Weights of a small transformer language model.
Architecture: RMSNorm before each block, rotary positions, no biases in attention or MLP.
Training: a variant of Adam for these matrices, 547M tokens, 8344 steps.
MLP neurons of a small language model. Each row is named by its layer, matrix (down: output weights) and neuron, and shows model dimensions 16-111. Each number is 500 + 40 x the weight over its row's rms, rounded and kept within 0 to 999. Numbers have three digits each. A neuron's up and down rows have the sign that makes its largest values positive.
A block is one neuron, or neurons of one layer that tend to fire together. After each block is what it responds to, as a language model described it from the Wikipedia text at the highest values.

L13.down50:484518448487486514520481561478505557492519477601511475481460507526458473525526404552418489536502464540493529531524525487578435480582537536511542495496484472520442476487478460509469563410479587475474466516566490460488439551521511539439508480501451537462568484503465521490507458524533518557
L13.down88:500531544519419547458496472527443551481536445550487536421524537522483526519445555502510546484486440495371476518585522501478475447519554467550496499438500505507534461515464516505555440535523503533468631493541505464484512479465502515452460553476536560557464483531475467501469436537482492467
L13.down122:513440472432518488492466435541459569533486559488482526487490469495580402525512517528498524511520517501457533553540515509470516437521592466498467530492511413476535498495421513523534502533486630503550514488483468492477571545445452542465474496561464527560604497478590465581503486538568440447
L13.down142:501529489437490483478495520483507547483484476388511513517510485500444522508480498464534510592506510485485466483510497493551548444522528504445448572494528470483494551474467535528573485526468512488464566540524542485493592557506528484565468571491429556516537519484551515514497544534495515524
L13.down172:521534504399513567472490463448524536507506526478456437536521450479466491584545547540512474488525544514474520469502487442538422484473554520535455443485444534466467472493452500441537522473515589393531457508462492479449524507528541592478499515528504501499438504456534505529506485479600451489
L13.down235:475495503485453484470515480519511480519521520507473552559552409470567511495563449479542508451495503537499516519568474431535558519448444499514486469579453529476493516451540532512533487528553538460614583485546540498440580520490560490475532516479545472507465453410493535469581531517538485460
L13.down311:520454501503477493451466468512466486548490422491504540534499545479525539529644533511441519511498386465516460468475554522482559496465480441460510538532459529541494455503548515495447469503480437506506558450571516502466491652563541561474491460495473528464480431468471500449480543547446497519
L13.down433:481493479459476513476516568501495575495455473469535503447521454424568443605529462456511468443493527517547538444489575492517503441493491559479431480441441468513506565495449496492563519541512524515492484485473526465470551472525527497531510510512565528494513492520501544380511566466515489492
Responds to: Before a proper name. Fires on the token just before a named person or company, often a title or role noun, as in chairman, Prime Minister, founded by, or table bars.

L12.down591:500516475543524529501517420489480450546470503474443521502460458461446592488409497506456571539510482489474487491474443499536480519496471477576454544479468494471548582501461501524539487494507471425452510524436557491503552415470566490487452526521541482479486588563511561516466653506501491511
Responds to: Slot before a person's name. Fires on the token right before a person's full name: table pipes, colons after role labels, titles or countries (Headmaster:, Mayor, | Treylon Burks).

L12.down140:529509473477395590533511515443471521521591445528431521526497473515570542520474494501485572454537507513518566553508480451488500533559531504488491563491498552504513537493545488455413480450489490538462476467488503453553433521503470504486537517506532466473513475540494482566449413536458442479
Responds to: Predicate adjectives and participles. Completion of a predicate adjective or past participle, often its final word piece, after was/is/a/most/highly, as in highly regarded, curiously sculptured, most valuable; also possessive 's.

L13.down11:534472480480516472512532537407461442480529500540434480528468459526483582456453552461485523461489447487526510571550517553504507497417526391471501495516488558479511439491535476471478467459574472506542450488533456572583425512491496538444525453464460481517560477525410476500492528500546506572
L13.down261:498549476441519453488524532512494498567444440531493540511483581523510488497468540564482539452503487500499540532494489514541479565534513476521498562491529570513562433476583567505496439481505522520480503545517474489564387476552441497438498500475469482547483507488457472518523421540477486484
L13.down353:429501569454409510539471500510531550489455439535529465517554530508454561462478481589524433534470495532517580438573511452566547484499427551492512412486526569528472525518491459510452500481513511491487563489461483469560466550527489459536495465477528515463448506575515506579504526545572554553
L13.down358:533540492446435437497519489463498536482459486493531499471486470478507468505461587458508531487516509499401525560499543515534424455557525457498492498542508503437534457445469518521489458415458441460455557440475467487524465473511483559512508573447517543576476575531442505535570577492473459501
L13.down382:529512460474354553553469528446497494574481427532486479521440500528480372464539477423471507495532455478466437499518560475445522481525571451441545462512539520502433494473542461637430554444511532470509544537497445510576467496526445478501453498524521469472540455495527563528448538535491481520
L13.down408:431488521540470525545447486482501538516458530516544528591530506542508496539491510545474533506436504547455556440558491488513551480496549513527465494480495558478393405474430414531429542541542550481481481542511489483557516515520474529478498558498493478492520558514527510596504541520474495552
L13.down624:496417461513480535516479464486446449451556497533518453455541407471429457502438501479485488530500490475536461479483540481449489451473472467463484456445519414524478456465534524469486569446468582504538557474534516506418537413427523529538513479521470500553474551489578544576462561518498456499
L13.down632:523593579541504532482444514454494549536481476526506503467464460516559477582497521498520467523558645527514523436523439502486450484478460470550526515488501468556481515436419585514513493482490516516493479510467495441540441508505433533469509468479458514509544494453532499500494472522503547495
Responds to: Predicate after copula; title starts. Past participles or adjectives right after was, is, were, be (e.g. confirmed, replaced, frustrated), plus opening words of titles in lists, such as The.

L6.down102:553538494589521477463467479510469534531535507562579442469408534497553452506505516446452533529513492535459552510460532452478529514463549495518444522516433491435513481452528540517515479506515449453486494525474499460514481487519469517522487498520575517543541487565498599484499558532523484523
L6.down143:508542459561502432420454484505549523525547467504526503556460520416498460435459492499498477501460509598497513519511527495534517488606509475524514592444522497468450530474443507513476510574496491504505415527461518405487539443539473470528449511465503495504463451513450461497476518461513524537
L6.down163:538524543488484474506515495514502551533488537483485519398511445527471557577499501536537520456507507526493544561511496591493477581513527525529521536565524528566439541408556476528487512468451554542608444487468546469551495437572478496537505538506521481471523544460518504490522509565539466506
L6.down205:425618465533493526505490501493449523479460559526508532493452550490502482543511488560504509538562473530525570524523535522485503474496479446533469535466542552499507474435510507507456533494513520466511428499532544444485536534619506472535497465504524525498474481464536465520537500464477525559
L6.down283:570531591549420490459453482523491429484496523552474558445491493467542491517480471515491450486473475473535545484512469576484481468512406428495494472487538491473505557468476554475462517470464570441510490562488491490547521470530477497504494421538494517524541441528529493550532499494496466530
L6.down362:472534589471508526464530526445451548528465545473590509438497528502577511585461505551594507491523427456475515481506504546482550473514503497515553506426550499524415477455468549534474510490508517483493501452532481520570492512476445497432513419477438450494558552455554481535527535498518511580
L6.down433:459490509548563493515540420548493418521461481541466519511497504481475490408469513438543435433454467447451539592497476516532553471519494524504536531439473493429507502523476465525554523601487508529501558467491457508502468492465484571499525495544462462525542515447487494544553399497529496487
L6.down513:435516467544468591603581476496493500486428514487500473518481484525491530498489523489480521447458455544530464484468466528513564508444514454554535496471475533544496536482517568498521391496525494590397482481526509474498531554574399458470519497549525460493535499522551451537446508593502476578
Responds to: Biography action verbs. Main verbs of movement, career or activity in biographical and plot narration, usually followed by a preposition, e.g. returned to, moved to, performing with, began to.